config = dict(
    intermediate_size=448,
    norm_place='pre',
    rope_theta=10000.0,
    bias='qkv',
    init_std_o=0.0,
    init_std_up=0.0395,
    optimizer='adamw',
    learning_rate=0.00189,
    beta2=0.99,
    warmup_steps=374,
    schedule='wsd',
    max_steps=7509,
)
MLP neurons of a small language model. Each row is named by its layer, matrix (gate and up: input weights) and neuron, and shows model dimensions 0-127. Each number is 128 + 32 x the weight over its row's rms, rounded and kept within 0 to 255. A neuron's up and down rows have the sign that makes its largest values positive.
Before each neuron's rows, "fires after" lists the tokens most often just before its 100 highest values on Wikipedia text that the model never trained on.

fires after: "\n"
L7.gate384 [139 128 135 142 157 178 126 120 152 128 125  76 197 114 158  88  67 100 110 161 120  95 127  93 132 163  95 129 113  80 125 152 114 160 124 169  62 159 112 165 127  98 129 142  84  83 154 139  83 128 120  96 129 150 172 109  62  83 144 119  96 154 100 104 130 116  26 142 120 154 172  69 153  95 124  89 171 114 114 117 113 155 147 201 143 123  66 182 131 134 213  98  76 114 152 103  93  93 149 105 112 161 146 156 132 186 129 110  95 169  78 118 130 143 146 161 167 118 134 131 136 112 168 167 127  74 132 113]
L7.up384 [129 108 102 162 190  92 121 127 121 180  96 125 136 151 126 143 149 162 153 187 131 104 101 136 179 116 127 148 113 102  99 132  91 104 158 139 171  97 152 136 116 167 107  71 126 156 156 165 182 119 107 124 103 121  84 170 128 140  72 151 138 150 142  83 149 113 130 104 115 139 141 174 110 146  89 144 119 131 135 137 107 142  67 141  95 113 175 147 134 202 200  94 147 126  46 188 133 213 101 138 113  75 124 133 161 122 112 168  92  85 100 163 181 155 134 127  88 122 138 137 130  42 162 178  96 153 124 158]

fires after: " b", " B", "ug", "el", "ate", "ru"
L9.gate337 [103 145  80  90 143 202 210 184  89 103 137 111 152 124 129 136 143 121 115 140 112 130 143 159  77 124 158 168 119 110 126 118  70 117 129 158 153 152 153 166  63 127 194 134 163 133 142 122 161 116 172  56 136 124 138 191 115 138 144 148 185 104 143 182 120 135 118  93 127  96 110  97 130 165  95 112 103 116 158  86 172 134 133 137 107 110 146  91 123 139 120 105 153 114 131 176 116 171 147 145 171 115  71 125 190 182 158 124 168  91  39 126  56 141 132  80 130 114 164 155 150  83  96  61 120 138 140 103]
L9.up337 [116 167 167 155 134  92 114 129  95  71 223  91 143 139 132 139 148 116  85 116 138 177 146  91  88 188 110 114 145 140 104 110 102  62 163 131 146 141 138 124  88 139 172 121 121 164 173 120 161 135 177 104 146 119 123 150 134 130 166 126  75  99  63 159  62 109  89 137 134 120 143 134 157 161 126 131 109  85 167  95 184 126  72 114 152 134 157  67 149 118  35 143 124  90 145 167 105  99  89 160 147 126 134 122 110 122 167 178  80 109  79 107 146  83 123 148 115  86 139 104 106 150 111 116 119 135 143 135]

fires after: "0", "9", "1"
L10.gate221 [ 70 133 114 165 158 129  85 135 113 161 129 127 166  92 180 157 146 137 128 155  72 128 104 113 142 105 139 121 138  88  85 132 160 131 115 156 139 117  60 133 181 141 124 142 142 109 138 107  96  76 112 162 152  92 101 181 111 149 131  82 136  91 126 109 155  92 110 174 145 159 138 143 164 147 114 103 187 148 180 152 132 106  82 149 136 137 201 156 109 141  93 176 171  78 103  96  92 125 119 152 172 133 162 108 143  99 115 120 152 118  89 140 194  87 163  98 118 146 159 136  94 170 102 140  91 161 174 113]
L10.up221 [140 112  89 100 112 126  98 140  99 135 118  83 152 132  93 128 116  88 111 179 114 176  72 177 152 116 169 115  94 122 102 120 116 112 122 178 226 156 118 147 134  69 150 155 135  82 101  95 173  80 130  76 138 118  95 109 113 177 106 150  78 148 117  98 106 111  97 118 195 122 165 193  92 226 144  56 121 161 199 149 212 153 148 134 110 117 129 122 148 125 114 145 126  79 117 135 119 130 108  88 132  87 128 112 205  82 151 111  98 115 131 163 137 134 105 137 101 166 122  91 114 100 160 174 108 172 112 152]

fires after: " G", " D", " g", " c", "ell"
L4.gate227 [ 55 117 155 138 190  99 115  98 125 138 102 140 134 106 138 166 137  92 112 123  62 128 123 108 191 155 158 146 128 135 147 100 124  58 136 177 117 141  68 115  69 109 191 117 160 121 149 117 112 174 181 136 181 108 146 173  74 149 140 131 117 135 128 132 145 185 180 138 129 139  88 106 104 163 119  92 139  80 152  97 149 145 139 156 101 110 107 124 130 188 169 112  69  78 153 175 119 125 111 125 168 179 164 114 161 124  63 120 102 108 189 111 145 155 116 120  87  90 191 120 101  93 144 149 100 162 118 165]
L4.up227 [132  98  78 115 131 163 104  98 127 120 102 133 171 129 213 191 150 127 122 130 134 139 100 131  93 152  53 141 133 127 101 160 127 154 147 143  94 118  90 106 118  80 137 122 110 141 183 129 101 171 132 100 166 155 116 124 116 102 111 203 107 152 133 128 155 125 183 173 171 138 148 157 219 124 132 172 122 157 142  85 191  80 155 166 170 180 126 152  77 123 128 172 154 137 115 128 147 102 143 143 190 144 135 152 170 117 131 177 120 151 127 183 187 114 124  93 132 202  62 147 160 165  69 146 172 113 134  75]

fires after: " g", " S", " d", " G", " W", " T"
L7.gate46 [133 175 141 141 148 153 115  66 145 124 136 118  66 103 102 104 162 138 108 143 159 105 133 119 177 198 124 135 189 108 177 124  72 121 152 116 157 112 110 113 116 171 198 138 100 148 141 164 127 148 141 100 128 110 121 165 179 194 130 125 130 164  91 135 111 152  97 110 173 155 102 184  87 131 123 153 138 166 172 161 115 145 102 137 133  50 117 122 171 137 112 128  72 176  99 134  64 121 103 153 117 101 183 172 146 246 131 176 103 137 146 146 122 147  44 171 132  93 172 125 138 145 161 142 125  66  65 142]
L7.up46 [204  83 124 116 156 146 111 146 140 127  85 112 109 163 140 113 127 151 114  87 112 156 134 116  71 136 136 131 139 121 159  94 121 136 154 193 151  97 180 122 127 176  66  81  78 158  96 134 180 146 116 148 145 161 209 159 104 130 133 138 101 111  70 148 127  77 146 123 121  99 125 156 133 201 137 132 135 110 182 181 112 167 145 158 133 100  55  78 104  73  67 196 201 106 114 107 141 118 182  91  82 114 145 145 148  95 107 174 180 112 149  88 118 157  98 132 112 152 156 137 102 144 165 216 131 114 128  96]

fires after: "\n", "S", " ==", "y", "=="
L9.gate276 [204 121 131 130 177 142 143  70 120 182 120  63 182 139 156  50  73  90 159 162 131 144 158  88 159 140 142 164 130 161 141  99 102  87 107 120 130 155 180  70 161 131  82 146 129 106 116  64  94  74 134 106 113 106 163  53 157 112 117 185 161 164  86 109 166 141 117 162 181 129 195 159 140 219 130 123 129 101 114 210  99 134 119 114 110 141 105 154 149 180 184 114  75 130 133 149 128 143  91 107 144 118 147 188 149 146 146 121  96  81  87 131  83 128 116 115 108 143 165 123 126  84 155 146 158 144  85 132]
L9.up276 [137 150 138 162 186 122 153 142 109  71 116  96 141 170 107 124 140 115 172 150 108 173 160 184 135 136 159 113  94 203 205  92 135 169 132 133 146  67 127 146 128 113 120 127 120 123 153  91 100 137 107 137 150 136 161 153  95 121 178 109 117  96 149  77 184 104 119  98  99 117 129 133 108  56 111 117 120 100 126 137 131 146  12 165 109 153 176  24 161 112 192 139  65 111 157 126  84 109 168  88 130 113 114 113 118 143  76 113 130  99  63  96 118 155 131 127 151 141 170 124  92  77 156 158 145 169 108 146]

fires after: " G", " g", " P", "-", "ud"
L3.gate211 [107 118 141 130  88 131 139 139 149 119 114 124  95 103 145 117 148 161 158 179 125 115 164 131 112 129  92 127 144 193 154 132 158 134 181 105 142 150 110 125  81  93 156 174 171  85 168 125 167 161 229 157 171 129 127 196 110 117 122 132 127 226 117 118 156 152 115 161 110  85 117  99 150 111 138  82 146 100 186  89 126  93 160 140 156  85  84 142 113 147  85 111 114 141 132 140 117  56  93 170 143 155 155 149 115 129 130 217 182 120 144 168 120 102  84 106 148 129 164 164 145 140 122 142  37 115 140 139]
L3.up211 [150 157 111 102  98 119 120  52  66 170 194 124 116 144 138 156 192 121 144 100 119  93  84 184 159 147 105 145 113 153 100  94 132 133 110 110 174 135  84  82  82  78 129 153 144 169 154 129 145 147 112 142 187 157 152  98 164 109 107 157  99 144 144 100 127 120  93 145 211 172 170 126 147 149 112 155 173 162 152  56 107 115 129 123 109  93  79 102 150 131 117 140  95 203 161 174 149 104  71 146 164 146 106 158 152 134 160 119  85  96 146 129 151 117 124 116 214 143 164 138 106 121  94 102 136 147 105 169]

fires after: "\n", "===", "==", " P", "o"
L8.gate139 [128 147 112 197 167  78 137 101 142  81 116 126 139 137 105 137 144 130 191 170  88 166 181 147 185 147 124 155  97 109 174 104  82  99 112 126 160 166 117 122 115 124 131 155 169 148 124 132  60 133 129  69 162 126 130 108 122 139 106  88  90 183 126 125 160 149  51 148 191 140 149 118 119 162 118 134 150 123 129 142 139 125  80 112 128  95 140 123 133 147 141 162 141 140 102  60  96 116 140 128  76  93 151 189  68 121 152 180 134 119  63  91 134  95 132 117 110 103 176 124 138  95 175 105 127  77  73 151]
L8.up139 [103 168 107 137 116 131 201 136 147 180 106  63 178 180 118  85 117 171 122 115 159  88 126 131 120 100 107  59  73 104  77  85 109  88 131 168 169  63 177 104 148 176 119 118 147 100 162 149 140 185 103 135 120 110 120 121 102 151  68 147 112  96 141 138 142 135  95 126 136 137 168 127 154 183 134 105 105 165 123 143 125 170 153  91 146 155 154 166 151 138  99  92 121 154 174 191 136 156 103 157 183  94 141 110 143 139 127 133 107  69 167 126 114 129 102 160 126 156 190 137 106 164 167 116 174 150 149 133]

fires after: " E", "ra", " S", " B", " K", " O"
L11.gate157 [109 139 159 167 163 130 155 158 126 129  90 158  75 136  64 133 130  93 205  83 171 133 152 121 153 163 113 133 180 143 174 127 106  95 112 150 128  78 113 118 118 132 190 194 136 134 170  88  82 163 113  96 116 112 136 171 115 153 109 105 101  85 147 172 117 126  96 136 125 138  89 164 113 104 184  91  86 128 100 129  57 169 124 143 175 124 151 133 141 193 176 111 109 127 173 108  85 159 145 183 160  95 145 161 163 199 153 118 120 113 173 123 134  82  29 156 118 158 189 110 128 142 159 130 131  99 150 116]
L11.up157 [138 127 158  97 113 129 130  77 144 133 163 149 118  99 160 158 146  69 100 119  97 104 143  73  94 138 108 157 110 131  82  77 139 110 102 116 157 156  93 140 171 121 145 144 101  87 168 107  73 173 162 154 157 124 155 132  95  52 222 101 167 153  93  94  92 160 130  83 170 172  94  97 100  87  93 129 143 135 107 140 100 212 124 143 108 159 193 141  86 130 137 141  93 125 142  94 136 160  84 152 152 147 145 133 139 145  79 159  98 166 108 126 148 103 147 134 164 137  66  88 134 139 120 102 156 156 134 124]

fires after: " f", "f", " F", " W", "el"
L4.gate242 [134 135 146 147 186 129  94 188 152 101 108 177 167 126 166 104 120 133 108 123 102 154 124  89 103 113 148 194  77  93 144  85  66  97 134 142 187 187 182  94 137 156 136 164  98 146 163 116  88 119 130 176 105 113 189 115 148 137 148 112 125 190 127 188 104 159 152 147 132 134 145 148 142 132 201 118 133 118 159  70  87 165  78  72  83 120 208 145 152 154  69 140 125 142  62 108 143 141 133 124 131 156  62 193  81 171  99 103 124 150 137 124 122 150 135  77 103 113 150 170 128 135 174 158  48 116 136 136]
L4.up242 [143 148 138  80 197 167  99 147 137  82 152 151 135 112 133 143 149  84 186  54  63 141 118 120  70 178 172 102 125 136 167 150  77  97 113 160 108 171  96 124 126 122  93 129  83 162 187  98 118  74  94  70 109  92 133 107  97 122 144 131 143 143 104 141 111 168 136 118 140 111  84 125 132 177 124  93 153 163 119 155  70  74 127 133 159  98 135 163 128 119 112 165 193 190 134 135 114 144 166  93 133  81 184 133 109 107 131 143 124 135 122 128 151  84 194 120 149 146  92 152 160 139 111 142 145 109 118  59]

fires after: " c", " C", "il", " pr", "ron", " g"
L10.gate161 [135 136 135  64 103 204 178 120 147 170 174 110  97 125 168  71 141  82 123 122 112 163 119 164 101 157 132 152 134  95 175 146  95 155 118 136 140 161 120 166  97 140 178  96  70 167 133 145  89 136 193  57 128 144 170 133 159 141 117 135  47 143 139 100 159 132  90 129 111 179 186 176 174 157 174 113 115 151 202  80 138 145  87 129 132 125 110 101  88 105 122 159 147 118  88 125 151 143 152 180 112 129 144 129 103 155  90 175  57  84 151 103 133 185 137  76 165 120 138 135 124 116 179 105 131  97  70 156]
L10.up161 [ 78 162 114 127 144 118 122 118  87  59 179 168  51 163  66 136 126 169 115  75 151  87 142 179 113  69 138 183 124 201 176 124  82 150 101 134 123 146 109  96  93  95 146 153 155  86 104 165 150 144 157 146  85 110 170 109 142  79 148 183 145 142 169 150  75 133 140 129  80  73 141 148 129 166 124 175 123 148 101 116 133  81 124 132  97 130 151 130  43  99 130 128 131  85  83  82 127  80 102 143 122 104 106 110 133 159 155  90 161 111  86 132 136 139 119 137 119 167 123 196  96 120 138 182 101  48 105 104]

fires after: "ar", "istory", " life", "areer", " Col", "\n"
L3.gate330 [154 179 150 135 130 147 124 202 115 168 149 101 156 146 168 148 111  69 170 164 121 120 112 115 167 103  73 111 130 155 148 111 100 138 103 148  68 156 167 148 113 121 147  73 141 107  93 143 128  78 112 105 174 112 130 161  84 101 111 122 121 121 112  78 180 173 133  85 146 182 142 166 105 145  62 134 175  80  89 162 136 173 126 140 106 104 103 155 152 118 119 115  64 125 178 124 135 107 136 176 103 124 165 126 158 193 178  67  92 161 176 107 137  72 140 138 105  97 100 160 134  97 155 177 153  62 123 100]
L3.up330 [101 139 102 140 121  70 146  79 127 139 134 115  43 172  85 126 108  61 135 128  90 107  90 142 105 156 163 150 102 143 151 181  74 176 118 119  97 192  91 176 120 141 157 121 130 124 136 113  57  86 132  73 196  98 116 176 100 143 142 131 174 105 114  91  90 179  66  75 149 126 135 116 125 170  85 139 125 154 114 192 129 171 163 128  80 153 179 138 134 112 123 121 117 148  76 138 149 144 114 136  64 146  72 117 151 168 103 135 135 118 129 125 153 131 114 129 120 132 126 118 105 119 172 156 161 107 119 166]

fires after: ",", " comp", " and", " rem", " r", " to"
L13.gate102 [102 105 154 146 147 173  94 109  93 123 125 119 119  86 172 155 108  57 130 158  93  73 110 163 172 127 132 107 120 134  84 135  75 144 154 168  63 154 107 122 146 180 143 126 157 126  74 134  81 146 150 155 118 119 101 195 187 158 143  74  65 146 183 139 150 103 121 137 136 133  93 155 134  91  81 126 126 154 128 107 116 167 117 225 143  96 118 127 168 146 180 100 104 165 152 151  81 147  99 168 148 162 165 132 153  86 136  92 133 122 149 102 179 100 173 152 115  86 155 116  61  99 110  89 127  78 160 156]
L13.up102 [109 106  77 185 107 137 103  94 104 143 108 107 189 111 115  80 130  78 118 152 115 112  98 103 129 125 132  94 176 103 114 127 127 166  88 108 109  71 138  87  54 112 102 143 137 112 156 134 146  84  99 177 173 110 112  95 149 102 157 116 114  77  76 153 104 119 186 156  90 138 153  96 164 148 203 138 130  99 131 149 132 148 136  88 123 123 147 132 128 106 138 167 118  83 121 160 150 127 136  80 172 117  68 138 121  66 110  78 136 105  79 171  54 123 105 154 150 135 124  95 116 110 173 140  76 158 138 175]

fires after: " f", " F", " res", " s", "F"
L13.gate202 [135 151 147 119 174 153 146 182 155 109  90 178 175 138 184 177 161 156  69  72 119 137 109  81 196 103  79 158 108 156 150 100 123  90 167 200 133 195 181 108 114 205 135 132 132 128 109 119 178 119 133 127 137 107 142 159 182 162 129  78  81 136 133 138 135 124 189 155 157 119 155 201 145 148 134 102 168 142 173 108 105 134  81  70 167  57 140  89 169 147  87 159  95 108 101  92 133 126 118 105 111 100  91  98 180 156 123 106 141  94 150 153 147 153 120 188 138 101  92 181 107 150 120 173 147 117 131 134]
L13.up202 [108 178 133 133 138 170 102 159 188  93 101 118  87 173 134 179 128 159 142 124  73 132 110 115  64 224  78 117 116 200 156 121  73 106 178 111  93 131 111  95 173 195 136 121 102 133 156 156 118 145 109 170 129 104 113 192  68 125 119  52  81 111 115 125 123 231 146 132 126  89 111 101 163 118  53 159 148 167 143 124  95 119  95 121 159 172 121 158 143  70  98 138 112 172 110 107 122  97 133 146  75 135 139  82 193 134 135 124 160 164 152 165 162 120 121 162 101 139 175 138  97 125 121 118 135 105  91 122]

fires after: "0", "1", "–", "9"
L13.gate261 [143 135  85 180 197 245 137 148 118 160 111 174 110  78 165  91 140 122 176 149  97 201 132 197 126 125  86 129 103  81 121 104 121 136 132 140  86 154 127 138 137 146 109 129 127  39 100 116 115 109  97 132  99  55 102 125 157 121 140 139  57  90 131 120  85 102 145 179 149 159 129 147 111 109 165 143  75  84 143 118 109 182 152 102 150 155 143 100 136  67 185 169  93 105 117 137  79  72 139 176 125 132 164 164 111 140 111 118 140 165  97 111 132 132 121 105 115 109 150 113 127 156  64 173 140 179 125 150]
L13.up261 [149 132 128 113 127 135 112 220 132  93  67  98 159 125 110 173 141 184 154 197 116 157 132 153  86 176  80  81 154 123 127 129 160  98 118 143 187 127  88  83 137 196  84  85 138 103 100 118 135  62  60 139 168 106  90 124  97 134 118 188  77 109 128  54 126 156 104 155 182 118 136 133 128 175 177 123 145 117 121 173 169 129 156 130  97 153  82 115 120 134 102 169 128 134 120 181 124 126 106 130 146  62 178 125 139 192  99 177  96 107 117 192 120 121 117 119 152 142 172 163 136 118 116 172  85 177 126 180]

fires after: " b", " g", " T", " B", " w"
L9.gate289 [151 137 153 121 147 135 142 136 136 108 122 121 137 150 129  87 140 157 120 144  84 122 127 147 187 110 100 185 168 120 165 150  73  70  90 151 225 143  87 173 142 168 155 122 133  69 145  99 154 173 149  88 125 125 173 120 130 118  98 198 108 188 161 125 149 163  75  95 178 110 179 132 152 185  60 151  97 148 138 139  50 113 182 132 121  89 115  98 150 121  68  85  97 138 122  91 101 122 170 152  62 120 195 162 139 112 115 181 148 177  60 129 117 144 161 139 104 141 114 156 117 125 131 113 124 109 152 115]
L9.up289 [156 119 166 199 173 180 154  89 172  45 115 104 130 130 102 122 132 143 149  78  89 136 125 120  82 102 114 130 180 124 154 152  87 100 112 154 134 135 144 177 123 131 136 147  44 154  95  78 130 139 155 164  82 194 153 171 147 136 104 112  98  92 108  74 143  91 155  78 170  71 135 165 128  87  74 165 130 119 119 110  89 140  97 132 182 110 109 137 156 128 136 119 146 136  89 110 122  73 141  98 122 184 127 162 122 153  96 126 172  91 182 129 122 183 116 220 125  99 131  99 110  85 116 101  78  98 116 132]

fires after: "1", " pro", "2", "A"
L11.gate210 [200 147 159  98 148 103  69 147 144 107 113 182 156 130 123 143 140 161 129 148 111 165 168  97 166 126 167 123 132 112  87 157  94  97  76 131 128 148 101 191 114 145 145 174 140 131 151  79  70  98 140 113 133  85  70  87 114  99 145 149  75  77 170 162 171 110 139 117 144 150 165 169 159 155 137 112 215  89 120 160 182 170  95 183  79 123 118 125 129  83 145 127  94  43 103 157 117 112 120 197 197 162  97 150 131 134 122 142  83 131 147 149 125 132 164 111 150 103 143 121 150 159 156 173 171 155 157  88]
L11.up210 [153 163 128 116  96 190 115  83  90  58 101  92 142  97 185 178 119 142 104 139  97 154 146 117 162 111  90 110 100 125 118 145 162 134 136 131 168  92 130 115 116  72 154 154  86 138 139 126 134  57 135 108 137 123  72  89  93 101 105 162 117 101 128 120 152  51 154  80 160 152 166 168 131 135 156 132 197 118 101 159  87 160  74 119  82 151  89 129  88 134 120 116 200 120 146 149 106 111 114  74 113 101 145 157 143  86  87  63 128 141 171 147 172 158 175  86 167 161 117 154 120 129 148  96 129 123 191 157]

fires after: "\n", "w", " R"
L11.gate285 [125 145 159 170 139 102 140 118 161 133  44  76 144 114  97 130  93 103 147 131 158 203 118  89 120 158 149 116 189 105 119 107 114 138 125 177  88  99 151 177 157 131 136 150 181 117 127 126  81 108 139 149  93 164 180  94 100  51  99 191  78 130 120 161  76 104  93 148 103 184 144 123  77 146 140 125 193 149 155 156  81 150 191 151 177 112  95 119 148 146 173 167  83  61 148 120 144  80 114 176 124 175 160 145  98 160 109 104 104 156 104  96 121 136 145 146 151 152 114 127 139 124 122 147 167 177 120 107]
L11.up285 [116 145 108 201 128  86 124 152  92  93 107 151  85 136 112 119 142 110 154 154 124  72 175 120  62 181  97 132 183  93 114 109 115 183 141 140 186  68  87 187 101  83 120 173 164 122 112 163 135 118 142 154 152 122 109  95 122 101 113 161 123 109  99 149 142 137 121 168 144 131 149 126 189 111 208 129 121  32 124 113 105 104 129 116 156 121 183  96 114 139 182 170 134 115 142 164  98 124 120 146 127 119 145 191 117 148 130 174  84 129 171  38  34  64 149  84 116 128 117 100 101 139 143 137  79 152  85 119]

fires after: "\n", " G", "ec", " g"
L9.gate128 [135 144 141 133 173 121 158 117  94  86  73 136 146  91  86 110 152 120 105 145 111 150 115 126 152  99  84 150 182  86 102 107 113  67 138 204 167 167 102  97 118 141 149 134 186 133 144 147  78 141 177 130 126 111 131 157 177 135  99 208  88 152 143 129 163 141 137 106  90 173 151 128  88  98 106 130 143  67 105 152 134  89 160 188 160 149 144 115  80 190 135 180  72  73 172 152  97 122 170 170 140 120 207 122 175 170 111 169 109 102  93  51 137 125 138 155 111 115 101 130  65 135 136 129 149 163 134 100]
L9.up128 [123 152 154 104  95  53 145 138  95  71 101 164 134 155 121  60 166 151  94  68 153 138 135 172 117 167 128 107 111 113  67 112 123 107 161 141 105 148 136 117 108 116 142 151 192  99 172 126 128  83 147 160 111 145 102 152 152 111 131 194  90  77 130  48 104 100 127 151 144 172  98 134 122  85  82 111 113  65  72 132 129 134 162 180 139 106 108 108 142 138 120 175 154 103 200 141 117 125  96 114 138 145 158 104 172 125  68  87 108 129 109 123 137 102 183 147 127 165  86 152 127 149 140 128 102 119  56  99]

fires after: "2", "1", " "
L8.gate59 [108 167 137 155  69 157 103 164 136  97 144 104 115  96 197 131 120 128 110 135  74 220 182 146 148 127 131  84  93 156 132 123 113  96 169 124 160 109  88 138 119 113 124  78 187 193 144 120  89 172  99 125 103  85 145 131 146 126 108 148 104 148 169 110 111 155 147 117  59 176 130  89  91 181 176  76  98 127 139  74 134 131  90 153  93  98  63 165  94 166 102 142 146 153 140 133 167 122 115 188 179 128 119 187 136 132 128 159 133 109 156 111 135 140 103 116 142 101 133 103 102  83 122  62  86  67 138 132]
L8.up59 [ 95  85 144 175 127 106 151 150  89 107  96 130 119 149  96 115 157 146 113 186 102 134  96 103  58 176 141 115 174  96 144 128 156 145 102 125  93 172 155 117 158  83 135 160 140 135 124 141 110 110 130 139  90 147 166 132  84 132 140 166  85 113 116  80 180 122 160 107  95 112 117  99 125 130 147  84 115 102 205 135 102 108 102 123 142 156 137 170 116  76 160 107  80 164  91 152 172 163  78 100 166 125 204 118 121 136 131 173 142 125 138 110 171 178 167  81 112 126 161 147 113 136 150 116 124 164 156 154]

fires after: "0"
L3.gate36 [ 88 107  64 151 112 128 139 170 111 124 148  93 148 106 153 167 155  77 153 169  91 131  92 130 118 156 116 203 103  51 136  67 142 147 135 210 164 120 112 180 123 119 146  72 160  94 163  64 170 107 154 147  91 135  83 169  64 137  94 112 110 129 135 129 157 112  69 130 128 145 142 111 143 162  91 117 163 114 144 167 138 113 168 186 110 168 159 143  78 168 129 151 147 115  74 157 117 102  87 118 127 100 141  93 133 168 122 131 130 140 107 110 136 106 152 143 126 108 100 113  59 118 104  81 118 192 132 196]
L3.up36 [173 139 169 111 139 157  97  94 112 203 116 148 144 114 115  87  47 117 136 133 137 167  89 170  91 107 108  82 144  99 134 116 174  88 177 106 150 128 125  99  61 158 102 106 135 104  84 155  99  67 120 146 122  88  49  94 167  75 135 159 205 102 128  62 112 101 129 113 186  91 156 111 130 106 124 129 135 130 131 145 167  86 133 116 159 116 104 153 102 117 144 127 133 113 148 108 104 156 155 191 157 140 113 180 161  79 129 128 119 156 125 169  86  97 141 101  82  86 142 143 171  91 162 131 148  97  86 114]

fires after: " g", " pr", " S", " se", " re", " ac"
L3.gate127 [101 103 133 105  98 137 123  71 120 127 153 108  85 139  96 101  95 103 113 135 125 133 131  99  88 106  76 159 156 143 141  84  94 137 116 160 128 102  97 102  71 146 123 131 107 171 123 131  89 119  95  91  70 169 156 170 176  75 146 166 133 128 134 161 147 102 141 119 122 145 115 139  92 156 135  40  89  76 219 148  55 101 128  78 127 111 123 141 140 152 134 100  87  65 120 127 119 100 162 189 187 120 144 142  97 136 107 109 158 156 135 104  81 139 113  99 125 108 106 164  98 121 101 106 102  68 148 174]
L3.up127 [128 145 184 185 139 118 124  80  56  93 121  97 112 129 115  56 114 210 137 105 170  94 113 165  89 115  66 174 147 124 138 142 132 122 100 159 174 168 149 166 102 130 161 168 101 159 122 123 112  85 137  73 108 143 120 135 122 129 161 160 121 156 148  99 131 148 109 117 102 121 123  86 115 159  94 132 115 155 114 174 139 125 196 145 163  69 186 134  70 131 140 110  93 104 132 176 154 132  95 178 173 105 119 132 140 150 142 176 144 153 187  74  83  76 137 148 128 217 108 144 100  87 168 129  74 148 167 136]

fires after: " T", " D", " N", " L", " K", " S"
L11.gate75 [118 117 156 135 115 130 140 100 133  86  99 106 151 133 105 148 118  99 106 108 128 130 109 117 146 129 156 176 151 120 112 100  96 141 129 148 104 162 143 129 149 123 102 169 152  77 134 124 126 115 143 104 174  88 124 207  70 133 124 146  76 100 135 185 177 150  69 173  83 138 137 156 135  96 155  69 177  81  81 142 115 119 156 113 127 204  95 179 124 174 114 124 173 174  61 133 128 114 146 154 150 122 131 122 141 168 149 128 105 135 102  43 196 124  87  96 109 172 151 152  80  91 116 101  95 155 155 158]
L11.up75 [166 103 164 130 119 168 201 124 126 188 175 120 141  87 152 148 164 109 124 118 150 128 172 143 111  98  93 119 136 140 107  80 163 120 145 173 162 147 142  84 116 128 217 204  95 124 146 130 134 192 139 149  99 133 122 191 134  77  72  88 165  93  62 173 123 125  86 144 129 192 119 143 102 107 129 158 159  95 141 100 111 157 170 106 128 120 110 157 173 123 117 126  83 142 137 175  96 146 164 140 117 154 189 154 120 160 114 167 114 114 162 143 162 141  85 152 109 134 152 152 168  97 132  66 136 133 114 136]

fires after: " b", " B", " le", "B", " ent", "b"
L4.gate85 [118 104 113 115 138 130 160 140 127 103 160 118 117  98 120 164 179 100 156 151 116 141 120 152 132  98 113 145 144 124  58  80 187  97 121 153  84 115 145 183  88 176 204 145 184  50 120 119  75  85 132 118  94  98 176 147  53 128 151 169  79 137 143 181 145 142  98  76 136 141  95 122 154  72 124  54 123 130 123  99 146 124 196 134  66 174 155 137 111  99  93  81 166 123 160 182 106 129 111 149 105  77 108 156  76 177 165 106 110 152 104 153 159 111  96 109 146 100  98 142 125 110 122 105  93 134  73 144]
L4.up85 [203 148 167 124 112 105 183 114 185 112 119 138  98 112  65 133  78 104 104  99 156 105 116 112 127 172 135 111 141 176  98  57 195 110 105 130 124 122 112 132 124 130 163 157 184 103 121 152 158 171 112 157 145 126 119 200 175 169 164 172 136  71 137  93 130 137 132  73  70 145 162 166 124  83 165 131 128 128 110  80 135 132 147 116 116 156 204 113 137 114 128 120 177 103  84 136  99 114 103  72 132  80 102 153 140 161 103 144 121 129 109 116 120  78 153  69 110  83 129 139 130  97  98 108  91  95 119 130]

fires after: " B", " G", " g", " b", "G", " H"
L3.gate73 [ 43 154  92 100 120 107 150  87 108 170 110  83 111 132 145 138  77 158 151  92  84 119 135 166 116 152 138 180 121 124 147  84  58  94 129 159 131 197 118 166 126 148 132 125 173 119 126 103 118 150 209 110  73  84 167 122 161 120 124 123 149 106 173 165 142 162 130 123 120 178 135 124  95 132 148 111 176 149 124 165  71 157 184 225 138  73 103 154 102 162  95 193  63 118 118 147 140  88 116 136 118 123 144  82  79 183 120 107 102  94 164 139  82 102 148  95 151  83 194 142  98  86 156 116 107 117 165 123]
L3.up73 [147  70 109 130 145  86 107 146  91  80 171 141 132  89 146 160 191 140 165 113 127  59 138 184 168 123  84 214 191 119  95 143 126 123 105 159 180 142 156 157 105  96 137 143 170 165 126  99 140 120 118 103  66 154 125 174 112 173 103 119  81 112 143 100 171 144  74 150 147 125 180 126 149 146 116 135 127 137 132 125 123 110 156 117 146 155 138 130 141 125 106 100 197 133 128 152 154  94 149 117  90  53 162  85 157 117 129 146 150 143 136 188 137 125  66 107  86 142  91  64  98  66 122 126 174  89  93 109]